Weights of a small GPT-style language model, trained from scratch on English Wikipedia.
Architecture: rotary positions, biases, untied embeddings.
Training: a variant of Muon for these matrices, 468M tokens, 7140 steps.
MLP neurons of a small language model. Each row is named by its layer, matrix (up: input weights) and neuron, and shows model dimensions 32-127. Each number is 200 + 40 x the weight over its row's rms, rounded and kept within 0 to 999.
Before each neuron's rows, "fires after" lists the tokens most often just before its 100 highest values on Wikipedia text that the model never trained on. A number after a token or word is its count.

fires after: " b" 27, " w" 10, "erv" 7, "ro" 6, " st" 5, " B" 4
L9.up58,164,169,174,196,216,155,184,216,191,265,130,275,229,198,249,209,230,177,252,261,202,200,227,182,171,134,219,117,173,231,215,184,111,185,137,266,218,195,181,176,174,190,138,243,205,189,283,269,142,150,231,191,152,219,162,187,202,172,198,185,202,220,212,197,258,294,268,109,257,268,159,224,188,117,230,160,261,261,137,241,135,191,224,160,157,220,178,210,251,188,190,256,188,190,244,145

fires after: "s" 16, "v" 13, "ic" 9, " S" 7, "om" 7, "a" 6
L5.up269,248,274,177,180,143,191,222,169,186,162,220,150,179,184,197,168,248,266,201,247,206,139,244,156,223,200,234,203,214,225,214,137,139,202,183,205,206,177,251,150,159,216,191,191,228,172,238,189,188,179,187,166,235,248,149,173,183,245,175,196,206,227,164,212,224,194,163,271,211,208,329,228,293,168,180,177,213,145,261,180,188,217,275,134,301,192,254,257,127,120,219,193,214,182,251,188

fires after: " v" 14, "re" 12, "r" 10, " V" 9, "he" 7, "er" 7
L5.up366,104,216,236,175,150,260,263,108,204,179,218,159,228,247,228,224,166,172,209,267,263,225,270,200,213,238,166,196,214,229,136,156,210,191,216,147,237,183,156,150,166,140,229,172,182,209,210,200,164,270,193,126,252,199,142,237,215,187,159,279,198,185,214,245,231,248,233,163,214,241,203,170,229,128,252,133,322,192,181,227,229,206,258,256,150,179,149,228,163,210,235,202,197,197,251,230

fires after: "e" 27, " th" 16, " " 15, " h" 9
L7.up389,244,169,251,147,238,187,196,247,199,185,127,279,176,177,179,235,199,184,215,239,251,200,191,177,242,198,245,216,189,137,160,202,154,210,244,240,257,160,238,155,219,219,210,232,183,239,223,221,152,175,160,198,176,236,233,237,217,312,206,164,244,176,201,280,229,283,256,219,153,229,211,257,163,202,201,119,196,153,214,212,168,220,161,181,179,201,178,205,209,165,219,224,148,183,138,145

fires after: "ro" 19, " re" 14, " app" 12, "im" 11, "p" 11, " m" 5
L4.up798,202,247,158,154,191,171,245,193,195,259,187,197,254,189,174,194,174,243,201,173,165,209,235,141,219,263,204,203,231,158,175,203,157,166,128,143,188,192,222,187,212,220,223,230,246,256,202,251,169,205,121,240,252,279,214,211,202,238,188,202,283,145,248,276,174,139,277,120,206,256,165,191,284,189,171,228,242,230,217,206,239,199,136,188,125,142,199,216,156,154,305,217,168,230,220,179

fires after: "ur" 19, " th" 16, "at" 9, "t" 9, " ar" 6
L5.up489,233,239,277,145,199,222,181,252,180,170,195,214,139,206,224,154,214,192,176,136,153,183,217,258,227,238,184,275,133,178,285,252,231,207,182,234,204,217,196,202,149,151,248,131,184,131,252,213,252,183,239,243,182,229,228,191,169,236,176,155,169,241,224,259,215,234,125,192,264,192,182,179,190,248,207,161,160,229,158,214,236,215,144,226,186,229,202,170,155,194,187,231,92,174,225,200

fires after: " f" 15, " S" 14, "ot" 12, "L" 11, " s" 10, " W" 9
L4.up484,185,214,212,165,202,226,170,208,231,228,219,224,169,194,150,196,194,253,274,200,222,159,250,198,187,126,195,227,209,165,197,237,219,181,266,139,232,240,212,197,133,199,194,191,167,176,209,210,205,236,236,304,188,255,228,100,157,166,192,196,196,218,216,232,212,196,164,262,221,222,232,176,180,193,189,189,108,243,256,197,243,218,211,262,234,185,137,202,123,153,149,161,202,148,197,146

fires after: "iv" 18, " V" 14, "t" 14, " v" 5, "il" 5
L4.up212,140,161,243,212,214,195,237,197,236,276,256,98,203,202,263,202,166,234,184,318,222,182,201,209,155,231,150,166,242,193,213,244,215,242,163,234,246,276,203,160,127,215,252,190,195,172,178,150,253,206,128,210,177,201,154,213,185,153,169,197,185,194,240,277,225,169,194,244,182,151,202,155,226,130,192,128,250,169,168,152,275,134,261,155,103,176,207,211,155,169,176,258,183,238,194,203

fires after: "or" 17, " e" 11, "es" 7, "ou" 6, "ther" 5, " m" 4
L5.up337,196,199,151,230,193,147,277,173,165,115,195,218,200,247,145,188,251,212,189,228,197,151,209,246,244,155,209,211,177,221,182,209,207,267,207,250,193,198,169,188,227,172,188,205,270,198,145,222,113,219,199,186,258,233,259,206,219,175,217,66,166,168,173,172,250,273,176,182,176,208,238,204,254,226,244,179,265,278,169,226,209,142,213,157,183,222,234,237,145,228,90,224,171,191,155,205

fires after: " s" 21, "al" 16, " r" 11, "r" 9, "res" 5
L5.up579,248,261,220,287,189,180,199,249,217,188,172,247,149,236,223,198,153,209,234,268,121,170,215,196,160,263,130,229,193,134,191,174,202,284,204,194,153,187,251,145,192,210,213,174,233,198,156,215,182,223,226,235,194,225,185,194,237,213,189,236,198,236,197,238,183,193,196,211,260,229,129,196,156,183,153,168,163,225,238,205,245,234,199,202,203,253,224,233,177,155,208,187,172,231,114,162

fires after: "\n" 26, "==" 17, " d" 10, " S" 9, "s" 7, "ons" 6
L4.up658,200,156,234,204,142,106,156,202,237,210,219,150,213,196,234,181,218,160,233,198,150,175,217,159,211,171,230,208,139,239,266,185,134,176,292,199,242,174,241,257,138,192,241,176,242,229,197,253,257,124,264,159,138,338,205,222,218,201,194,203,244,190,186,291,218,226,117,223,218,180,197,284,209,203,211,191,187,118,152,196,265,253,246,187,278,168,159,164,176,124,195,167,211,157,237,222

fires after: "st" 15, " Re" 10, "ch" 9, "t" 6, "o" 5, " S" 5
L8.up28,192,212,237,235,282,190,154,208,327,270,189,240,183,162,196,182,195,184,170,264,199,233,185,171,195,216,175,142,182,104,218,173,185,290,238,190,119,191,192,220,173,178,209,230,215,180,259,175,205,199,225,212,173,150,192,158,202,197,250,162,274,161,189,241,225,198,206,224,212,136,143,176,172,186,209,151,251,243,197,211,243,207,120,251,180,252,208,268,169,218,203,247,240,198,157,210

fires after: "s" 16, "t" 8, "p" 7, " al" 7, "at" 6, "y" 6
L4.up815,214,190,244,122,168,200,199,265,163,186,238,159,207,151,198,222,183,185,169,197,145,243,241,157,192,202,142,214,173,176,182,148,222,222,243,156,164,192,193,170,180,150,258,182,195,209,219,242,219,243,270,236,136,222,219,201,198,240,133,192,198,206,164,238,138,194,126,238,315,253,216,165,210,199,253,215,268,203,173,196,269,254,166,190,193,202,205,179,178,163,214,161,167,213,249,230

fires after: "i" 19, "r" 14, "ar" 12, "e" 12, "en" 7
L4.up662,191,274,212,196,200,166,226,265,266,250,209,166,214,162,220,201,164,221,205,264,223,211,211,136,220,241,194,225,110,148,127,231,195,236,134,225,236,174,214,198,244,203,184,242,204,170,167,192,209,189,199,237,212,216,159,240,245,225,250,207,265,224,105,270,198,146,251,200,209,269,239,216,192,224,212,196,190,172,195,152,217,185,234,212,284,148,202,194,291,148,169,163,119,216,207,283

fires after: "r" 17, " M" 15, "ity" 10, "er" 6, "m" 5
L7.up376,196,183,143,157,205,205,140,203,241,172,143,241,193,146,238,189,236,203,236,224,239,188,217,159,239,178,169,202,219,158,173,265,276,244,202,223,207,197,182,182,163,185,177,254,266,327,246,176,108,318,218,189,234,180,165,248,261,222,190,240,178,224,258,234,179,218,199,175,210,184,174,184,242,185,246,126,260,194,149,170,210,224,119,226,161,130,184,186,181,207,181,207,202,135,138,239

fires after: "y" 11, "le" 11, "ri" 10, " v" 7, " V" 7, " N" 5
L9.up189,161,126,288,226,211,142,177,222,198,207,174,230,208,194,237,176,216,170,232,228,191,144,213,159,140,155,190,130,184,294,226,176,209,211,206,265,173,155,240,193,204,137,201,226,124,223,201,195,162,257,220,262,155,243,163,194,229,197,163,253,214,162,223,245,224,204,181,158,149,222,149,178,138,200,216,167,239,257,209,207,206,227,238,258,197,225,198,182,182,196,182,140,185,248,179,179

fires after: " b" 26, " to" 9, " p" 8, "6" 7, "r" 6, "he" 5
L4.up861,187,128,204,174,203,193,235,144,154,195,174,206,234,181,257,199,196,215,180,220,255,158,231,247,210,247,256,196,236,200,195,191,198,162,83,231,170,199,137,179,278,178,214,181,223,287,230,159,206,280,151,187,156,141,195,253,130,273,149,246,190,229,228,245,224,215,212,264,197,176,226,110,252,163,227,151,210,210,174,105,159,261,211,203,161,222,179,205,163,216,268,249,184,213,228,143

fires after: "ol" 14, "t" 11, "r" 11, " p" 7, "y" 5, " pl" 4
L7.up585,233,225,212,210,163,209,215,233,215,171,275,185,207,189,188,222,181,232,198,202,191,212,254,150,216,153,197,171,225,171,274,227,255,204,182,214,195,189,166,159,242,93,215,167,169,208,239,128,174,205,208,205,205,204,170,242,222,188,193,216,194,113,201,240,192,258,217,229,198,237,201,167,181,220,244,174,252,192,197,206,170,176,191,239,253,240,278,214,226,305,200,163,238,150,127,212

fires after: "ro" 19, "re" 14, "ran" 10, "ri" 7, "ough" 6, "i" 6
L4.up748,238,160,218,189,197,254,240,136,221,207,154,236,144,262,181,122,187,216,223,240,179,229,214,244,251,213,213,220,188,143,219,255,246,214,150,207,199,172,211,229,184,215,155,181,249,171,154,214,212,251,172,190,237,200,279,207,228,154,177,159,213,202,115,248,238,239,250,160,193,282,195,190,220,159,173,183,179,233,179,209,217,236,213,197,225,163,146,209,294,137,176,170,169,195,219,233

fires after: " I" 17, "l" 15, "m" 7, "if" 4, " C" 4, " L" 4
L5.up581,202,265,228,203,194,256,251,163,189,214,110,197,205,122,232,290,160,216,234,166,195,235,236,156,198,226,173,210,242,201,205,172,253,161,244,190,239,116,128,207,205,181,199,197,153,204,81,215,205,208,295,177,218,211,226,191,177,147,242,244,170,146,229,168,136,279,192,153,208,179,253,229,228,237,243,210,188,142,226,181,220,164,233,106,181,231,246,206,212,277,211,210,204,203,217,179

fires after: "he" 14, " t" 12, "e" 11, "y" 9, "r" 9, "ur" 5
L7.up889,251,216,223,253,248,175,151,279,234,182,231,157,262,203,194,192,144,171,203,191,248,222,231,114,257,241,157,244,236,174,246,246,152,281,205,206,154,201,214,185,238,203,188,211,253,169,166,192,228,205,196,215,229,156,168,171,178,189,154,240,183,169,155,254,121,212,252,160,287,195,255,205,231,204,273,205,185,224,183,157,173,103,169,176,208,197,226,175,199,135,131,172,170,171,209,180

fires after: "m" 13, "or" 12, "ur" 9, "g" 9, " s" 8, "et" 8
L5.up282,124,124,253,252,226,264,175,259,152,209,263,158,281,201,143,236,259,224,144,232,230,171,238,280,183,178,172,191,273,243,161,207,217,180,182,201,215,190,229,221,162,208,203,255,187,168,243,249,181,233,212,220,206,201,202,207,225,214,220,160,201,190,256,255,177,148,141,177,234,186,200,173,141,140,195,247,193,216,126,142,175,185,295,235,154,263,192,175,184,166,186,156,155,143,216,191

fires after: "on" 21, " H" 10, " C" 10, "er" 6, " Ch" 5
L9.up80,252,256,216,153,234,204,241,240,218,209,101,201,189,206,138,177,198,197,164,128,184,174,179,143,179,214,191,195,179,249,179,155,254,214,193,221,232,228,220,93,222,206,197,211,167,227,170,209,216,186,183,218,173,166,217,147,260,144,186,198,202,182,204,176,204,206,183,311,155,201,260,146,160,211,156,218,163,204,154,188,208,272,170,274,276,258,222,229,183,206,182,205,296,189,203,186

fires after: "w" 25, "e" 8, "ow" 7, " P" 6, "oll" 5
L7.up232,169,170,176,205,191,131,207,279,287,223,193,210,160,216,194,192,217,184,181,269,193,284,253,149,217,202,228,160,194,216,211,197,162,222,181,311,155,191,167,173,215,258,159,191,175,171,219,246,198,230,218,142,167,208,118,192,245,154,181,167,239,182,247,226,236,227,195,186,275,171,208,219,205,178,259,197,122,162,247,192,181,165,228,130,217,152,215,198,219,228,186,167,217,238,159,173

fires after: "am" 26, "at" 8, "ad" 7, "ur" 7, "g" 7, "if" 6
L7.up425,203,223,237,193,209,266,201,290,110,200,215,195,200,202,165,173,245,242,186,128,183,174,190,194,261,163,177,154,255,216,192,203,200,161,211,216,160,193,201,213,137,175,178,195,160,294,230,229,228,202,180,232,202,166,201,193,205,210,115,155,240,179,269,220,188,201,241,196,189,200,188,239,210,242,237,181,145,170,199,227,177,204,277,184,109,232,198,213,176,237,227,102,203,226,202,226

fires after: "or" 12, " con" 12, " s" 12, "et" 9, "s" 7, " S" 7
L4.up626,177,159,207,148,176,236,167,199,161,191,240,153,249,75,225,171,190,222,221,229,133,236,160,209,206,243,253,262,168,214,208,136,171,192,236,178,184,125,198,184,175,183,220,169,177,235,150,187,208,236,237,181,217,213,227,197,249,185,133,215,179,234,261,229,168,188,212,178,199,197,144,185,229,171,263,196,200,156,167,204,217,164,255,185,174,212,178,160,240,194,242,161,127,161,156,212

fires after: "t" 15, "oc" 15, "ut" 10, "le" 6, "st" 5
L4.up796,243,198,179,255,214,219,167,138,206,218,176,125,211,229,189,204,197,213,173,146,137,204,208,156,143,145,208,175,140,170,181,221,258,327,133,256,198,170,213,136,188,217,193,147,231,253,146,214,179,183,240,157,141,139,250,208,194,211,180,159,187,189,247,205,258,163,204,261,185,116,179,148,163,240,256,132,234,246,177,199,203,197,154,218,196,270,229,264,260,218,176,224,224,142,152,236

fires after: " s" 19, " d" 14, " S" 12, "s" 12, " Sh" 6, " F" 6
L4.up25,210,175,199,251,176,146,204,289,199,123,202,151,147,201,170,143,204,221,170,204,142,248,241,202,185,229,173,207,145,119,216,162,245,192,194,247,203,168,225,237,200,221,223,150,208,141,249,230,184,157,219,184,158,272,262,163,131,204,143,221,237,178,179,249,178,271,174,151,267,195,159,193,180,148,175,222,196,180,234,191,227,237,197,182,191,148,185,241,204,143,197,190,162,214,172,311

fires after: "m" 24, "ol" 14, "l" 12, "p" 9, " P" 7
L4.up446,249,247,167,178,167,243,274,169,215,163,176,198,130,183,246,245,196,231,174,275,154,186,180,178,158,221,206,186,218,172,231,205,238,233,253,241,168,186,198,239,230,230,235,207,193,177,217,185,221,169,191,184,192,154,196,274,250,162,217,240,215,85,235,204,158,215,233,162,202,194,221,145,204,239,229,200,140,170,162,118,150,163,198,154,191,162,197,188,205,228,224,234,183,208,194,218

fires after: " h" 18, " app" 14, " o" 14, "ur" 8, "ro" 6, " n" 6
L4.up615,234,224,155,96,162,194,276,134,210,240,210,153,199,216,173,165,129,217,218,95,158,226,253,167,209,153,220,220,235,234,164,227,129,183,176,292,190,219,231,196,244,227,125,219,175,278,173,221,139,247,217,273,279,187,251,229,222,169,195,155,193,159,226,231,161,188,215,229,248,175,131,191,178,143,160,157,164,246,268,193,201,153,231,214,221,208,263,192,220,190,214,200,187,253,112,212

fires after: " he" 15, "f" 14, "r" 8, " f" 8, "t" 8, "ow" 8
L4.up408,173,197,184,133,249,248,242,160,145,159,191,229,190,236,125,241,290,175,169,255,242,129,197,173,172,192,123,184,190,191,211,190,246,209,246,206,187,196,199,219,166,233,276,242,240,220,223,260,163,174,203,313,295,106,265,281,205,250,142,211,167,211,155,146,220,274,241,137,235,244,218,232,204,186,202,168,148,173,114,129,296,244,215,149,195,186,227,218,199,103,185,212,201,218,156,195

fires after: " G" 13, "h" 13, " T" 12, " c" 5, " C" 5, "ac" 5
L7.up222,241,197,185,135,196,209,193,119,161,208,187,213,254,236,271,213,180,219,211,153,166,216,163,161,192,168,223,222,235,201,234,96,201,253,260,163,260,181,188,250,171,188,131,142,144,269,205,235,259,196,223,178,180,265,138,254,186,244,190,218,194,263,235,220,245,207,187,187,170,206,258,196,215,185,209,198,199,144,210,251,272,225,193,152,180,206,183,179,244,201,239,71,240,156,180,192

fires after: "c" 12, " in" 11, "l" 11, " J" 8, " E" 6, " L" 5
L8.up365,171,236,230,143,239,230,198,172,216,168,242,246,199,162,233,205,148,286,167,246,228,172,110,168,192,112,313,205,112,216,172,212,211,143,259,138,220,255,196,152,199,164,185,182,179,212,171,181,115,195,198,177,271,245,177,284,191,210,231,243,248,185,220,230,207,173,169,207,225,171,185,205,272,217,223,125,148,235,224,190,201,199,151,198,221,196,213,232,191,229,205,176,179,195,156,155

fires after: "o" 30, "he" 11, "a" 7, "i" 6, " wh" 5
L4.up540,115,236,221,118,229,183,238,191,77,211,164,229,184,131,181,162,173,183,218,200,162,262,219,224,235,259,197,240,187,149,201,190,204,183,204,266,185,243,259,202,231,115,197,197,165,212,128,165,184,191,264,261,163,176,244,219,221,202,185,149,195,219,259,186,190,260,181,251,233,241,246,213,232,217,198,158,192,212,214,287,229,181,204,214,187,249,201,283,188,198,277,146,153,226,192,154

fires after: " s" 14, "e" 11, " S" 8, "S" 7, " ex" 7, " h" 6
L5.up89,143,275,271,162,253,142,170,151,201,135,173,254,217,173,241,204,247,129,166,237,108,192,294,173,139,194,240,186,210,157,194,179,199,215,288,177,172,211,170,139,157,151,227,183,199,213,208,225,229,221,179,218,251,146,197,277,165,297,249,201,269,145,211,195,228,233,237,174,173,241,99,250,202,259,241,116,199,202,253,234,173,252,252,210,223,233,166,185,208,179,180,269,134,239,174,171

fires after: "\n" 100
L7.up738,255,168,206,277,195,239,158,164,228,112,218,203,215,250,188,204,253,208,185,147,168,263,251,191,201,155,229,175,198,182,269,201,192,154,229,208,174,243,168,147,176,168,170,198,242,186,237,223,210,222,273,233,200,224,198,187,174,178,234,201,167,157,188,224,214,245,207,110,169,251,216,210,235,147,259,138,191,152,205,224,228,168,174,193,260,191,166,268,183,149,230,139,179,160,167,138

fires after: " p" 39, " P" 20, " |" 15, "ap" 4, " A" 4
L7.up556,152,203,166,263,169,272,226,222,229,272,143,165,247,213,226,203,230,213,218,203,178,243,226,159,159,225,245,234,159,204,198,222,240,170,238,242,238,181,167,207,193,155,280,213,278,246,209,213,143,165,121,132,220,183,209,187,104,241,177,120,210,190,215,215,198,273,120,168,223,185,172,176,173,182,117,219,210,107,221,157,196,264,198,173,173,149,142,188,141,267,218,218,226,241,211,187

fires after: "\n" 98
L5.up312,228,186,231,247,138,213,162,195,199,186,243,184,234,248,230,157,241,218,261,199,191,229,268,178,271,205,239,150,181,183,296,174,183,212,158,230,201,224,225,182,192,198,139,243,221,154,218,246,174,227,268,228,153,225,263,256,187,143,226,198,148,122,201,231,115,192,221,111,152,266,236,220,235,146,231,178,183,162,204,255,228,217,204,237,260,201,165,243,144,145,258,171,225,207,198,160

fires after: " al" 20, "m" 12, " s" 9, "f" 9, " S" 6, " f" 6
L5.up146,222,182,294,234,155,235,210,227,226,181,225,160,217,179,270,153,249,197,230,244,180,255,242,193,189,184,129,220,240,196,185,182,182,183,220,272,225,217,194,168,172,225,228,163,240,169,236,263,241,181,200,235,204,184,267,187,232,235,197,203,224,224,116,272,196,254,175,248,317,227,230,222,230,179,179,198,158,227,226,197,167,187,186,128,184,251,161,260,183,205,234,157,94,149,176,176

fires after: " S" 22, " s" 13, " P" 8, " r" 8, " R" 4, "s" 4
L5.up69,210,198,195,145,178,207,148,245,195,206,260,176,191,142,267,253,195,272,235,178,249,236,232,181,213,186,293,203,175,169,228,169,192,199,233,223,213,226,218,178,196,157,173,122,156,185,164,158,249,257,218,167,173,197,175,191,233,245,174,237,203,265,197,199,242,191,176,232,156,283,204,195,113,157,251,177,154,157,236,258,249,262,210,247,251,182,222,215,197,179,156,215,141,244,108,236

fires after: " d" 17, " B" 15, " b" 11, "re" 9, "ri" 8
L4.up592,179,195,213,159,248,140,243,143,202,255,185,168,192,241,197,148,237,183,261,235,187,235,136,202,163,234,282,191,152,162,233,205,153,167,216,249,235,191,188,306,232,233,190,210,201,203,200,253,172,160,182,221,238,190,238,150,59,134,229,93,141,212,187,200,204,275,229,162,219,268,134,199,228,226,165,226,270,228,189,177,171,216,199,167,246,178,198,192,232,186,218,233,132,230,302,215

fires after: " c" 16, "c" 13, " C" 9, " P" 7, "ss" 7, " f" 6
L5.up767,259,286,168,240,211,159,211,214,220,254,159,198,215,141,215,183,242,243,205,223,161,280,261,170,258,133,268,175,191,233,108,209,271,170,280,202,185,239,203,211,154,176,158,128,237,214,160,212,225,242,122,195,148,161,217,121,226,187,218,156,262,210,198,208,195,221,217,276,232,142,193,230,135,236,254,157,199,241,218,165,208,232,214,277,148,267,248,222,115,199,216,214,249,195,197,190

fires after: " th" 17, "s" 15, " s" 9, "v" 5, "eb" 5, " f" 5
L5.up827,146,198,168,293,162,158,147,221,205,225,181,233,221,119,216,196,222,252,184,174,145,230,172,176,232,216,199,280,167,246,206,223,215,130,149,224,191,234,247,205,198,198,176,222,256,243,260,170,211,201,155,174,139,258,268,168,159,226,144,232,117,221,207,188,203,239,161,201,245,196,177,181,224,222,243,212,161,194,258,153,195,277,252,176,176,205,205,210,254,205,199,234,188,172,217,220

fires after: "\n" 94, "==" 5
L5.up15,222,225,267,250,172,202,197,230,195,211,215,202,254,153,270,181,259,240,252,184,182,227,234,151,258,198,228,140,222,169,239,116,194,255,166,279,209,205,248,167,204,206,142,219,200,206,191,257,177,262,199,266,170,271,182,186,176,170,284,200,175,137,165,217,164,226,227,106,129,252,209,239,222,230,231,189,239,155,139,227,268,202,150,138,266,144,186,210,122,169,203,190,174,236,202,130

fires after: "ur" 24, "j" 12, "ad" 8, "ov" 8, "o" 6, "am" 6
L5.up429,145,206,190,207,253,244,196,155,153,171,236,242,258,249,141,175,146,256,261,240,244,190,185,204,158,161,210,228,186,250,210,244,161,173,201,211,211,239,162,196,171,341,172,164,148,215,145,143,131,193,212,278,200,156,194,206,218,242,157,198,206,220,225,190,174,213,176,212,162,225,149,200,154,188,265,181,187,178,177,217,176,252,218,188,295,229,203,273,144,213,225,241,207,180,182,185

fires after: "in" 19, " s" 18, "s" 10, "at" 5, "or" 5, " Mar" 5
L7.up37,249,197,151,220,214,169,203,232,88,129,252,204,172,180,222,197,191,208,196,148,191,232,284,232,119,212,186,243,212,184,201,132,292,242,199,280,184,276,248,145,215,226,244,194,192,195,214,232,272,169,238,237,252,204,184,207,176,240,111,263,229,204,203,253,220,220,200,213,247,181,180,246,176,221,218,169,190,123,288,205,199,201,138,192,181,179,227,205,224,195,161,150,165,150,221,172

fires after: " " 32, " w" 15, " W" 12, " un" 6, "/" 5, " (" 4
L4.up811,150,159,218,218,137,194,273,241,194,227,222,171,217,182,185,233,229,183,306,264,215,174,166,188,181,199,250,295,233,216,228,184,183,170,159,207,195,212,239,164,176,189,168,263,215,186,180,275,181,234,82,187,183,162,209,181,176,267,166,238,267,236,180,207,160,215,213,168,193,203,217,188,240,271,156,225,215,178,251,235,224,176,216,215,175,264,140,255,229,171,191,171,236,187,155,176

fires after: "o" 17, "d" 14, "on" 9, "h" 9, "e" 7, "and" 6
L7.up441,179,220,221,172,243,262,276,186,165,254,99,223,234,218,266,205,162,171,211,177,177,211,158,177,202,194,206,209,147,211,210,171,265,174,219,219,226,234,154,205,227,154,194,209,130,226,143,172,198,170,199,203,238,169,119,198,126,184,304,243,227,244,192,233,142,251,77,216,174,222,289,227,150,200,114,203,242,194,179,123,176,156,184,182,167,243,218,247,238,145,235,181,155,294,249,214

fires after: "r" 30, " R" 13, " Y" 9, "y" 7, " A" 7
L7.up715,305,214,193,179,256,187,239,227,219,203,212,292,176,288,161,174,141,270,210,195,190,225,212,159,170,196,168,214,237,178,167,239,196,261,184,282,162,244,249,176,205,115,210,195,281,244,245,211,136,185,219,164,244,152,268,246,264,160,246,175,194,126,286,253,156,205,181,197,191,157,183,198,96,179,168,242,230,195,221,178,179,183,246,189,269,172,241,224,148,229,181,229,131,168,177,153

fires after: " b" 13, " S" 10, "am" 9, " P" 9, "ord" 8, " s" 8
L4.up69,220,260,203,142,154,224,251,222,239,236,275,194,201,136,193,133,177,311,246,183,190,187,117,227,180,168,176,209,157,189,226,146,216,237,135,195,195,169,160,173,178,110,210,216,241,202,164,207,217,237,220,235,215,251,122,92,166,192,227,120,190,196,215,270,232,218,207,197,221,238,210,189,213,172,188,217,215,297,281,186,251,186,299,204,186,232,211,186,176,220,209,203,188,197,241,162

fires after: " p" 19, "ec" 16, " P" 13, "p" 8
L4.up471,168,171,157,187,230,233,240,305,159,176,187,207,228,261,243,224,253,180,145,191,120,237,230,140,189,255,234,189,187,208,182,189,201,251,244,214,168,241,176,147,140,205,246,130,203,215,205,217,185,228,109,176,250,165,92,209,110,202,147,208,182,145,252,155,284,197,145,203,161,217,240,249,211,164,178,209,200,152,219,232,189,206,221,212,166,198,212,210,190,255,219,155,246,215,100,180

fires after: "c" 23, " m" 19, " k" 14, " sp" 9, " al" 9, "at" 6
L4.up142,147,222,240,165,239,166,264,232,182,251,178,153,188,272,214,112,199,185,173,198,184,264,116,192,205,236,214,263,136,290,200,201,195,163,199,158,182,151,273,201,183,166,175,255,248,154,221,179,256,167,159,198,241,205,281,252,200,194,118,160,143,157,186,211,151,259,180,286,241,243,246,211,211,169,238,220,177,197,225,133,183,229,100,203,171,202,210,196,204,175,233,220,259,233,217,214

fires after: " C" 16, " d" 16, " D" 11, " c" 6, " R" 6, "it" 5
L4.up744,188,163,246,211,264,206,176,143,131,213,155,206,243,174,143,228,214,268,165,216,117,225,211,196,218,193,270,185,245,196,125,178,240,198,196,182,210,178,169,193,210,198,179,150,258,183,202,228,223,236,176,162,147,203,251,193,182,185,246,209,185,241,98,189,198,162,273,265,205,204,205,206,214,172,245,186,177,163,198,140,155,256,236,203,176,175,140,215,210,185,233,195,175,172,264,160

fires after: " A" 24, "an" 11, "he" 7, " (" 6, "ain" 6, " " 5
L4.up696,127,148,200,184,194,222,308,317,185,206,258,206,200,156,171,183,253,128,134,234,150,144,215,142,192,184,300,125,131,215,244,227,167,217,194,187,213,189,212,217,129,230,217,153,208,205,154,136,178,222,194,227,199,219,231,157,187,228,182,238,275,221,169,199,162,202,226,203,216,262,216,198,240,202,108,147,235,216,240,236,240,113,251,232,246,258,123,213,182,233,170,171,142,229,172,124

fires after: " A" 32, "A" 10, " p" 9, " P" 7, "o" 7, "ow" 5
L5.up759,176,215,213,259,168,194,274,234,205,179,175,162,255,245,183,216,252,268,172,245,160,244,234,216,97,274,116,211,147,134,184,230,189,197,193,190,175,167,257,128,197,169,210,138,244,175,236,226,256,180,199,173,296,174,154,184,196,220,181,231,178,207,196,174,250,237,227,224,186,212,142,187,245,154,186,180,223,194,170,136,201,184,231,237,174,219,184,239,213,151,192,133,168,233,137,134

fires after: "." 36, "\n" 13, "y" 7, " b" 5, "ch" 4, "le" 4
L9.up688,217,168,251,211,208,199,205,145,150,182,202,141,155,128,186,140,249,213,181,201,235,226,265,212,271,148,151,199,215,228,275,179,202,264,186,256,169,193,253,245,177,242,232,143,180,241,263,266,169,222,134,209,200,276,148,189,150,205,140,176,216,136,171,231,208,216,209,187,192,215,98,188,119,276,225,190,160,164,222,173,256,264,173,180,181,240,202,221,184,225,242,143,159,221,187,170

fires after: "ou" 16, "im" 15, "b" 7, " R" 6, "ig" 6, "ell" 5
L4.up371,159,181,203,160,234,264,155,215,171,226,167,213,221,185,242,136,260,250,257,186,160,184,211,215,203,190,202,145,187,129,194,188,247,261,171,216,203,221,172,286,224,110,191,253,282,230,214,194,199,197,202,236,183,279,259,204,210,233,247,153,290,241,265,193,183,249,131,182,235,228,224,143,202,258,174,159,182,266,260,183,201,271,161,183,168,179,152,210,128,155,271,220,174,177,160,256

fires after: "\n" 100
L5.up232,177,238,268,328,242,190,226,210,244,213,241,211,252,210,217,240,209,191,183,269,176,208,201,145,243,230,224,160,205,187,220,218,227,205,146,323,196,184,175,212,203,200,186,286,217,148,235,195,203,274,193,283,234,182,156,214,179,132,254,168,236,107,209,264,184,187,217,162,142,275,190,222,206,221,156,163,233,125,160,250,236,197,179,184,250,226,155,201,229,117,237,174,171,177,203,193

fires after: " a" 15, "a" 12, "y" 7, "u" 7, "o" 7, " A" 6
L7.up572,166,214,188,148,199,206,188,216,262,203,197,254,174,219,196,169,214,185,148,218,148,195,251,212,223,130,246,193,214,190,243,167,157,260,210,241,107,199,207,107,120,213,203,196,228,244,162,170,141,146,153,181,255,193,163,184,231,199,252,193,222,221,261,193,197,214,236,207,177,140,206,192,121,181,216,191,254,230,302,176,267,242,228,251,238,228,234,219,168,171,185,203,173,208,240,138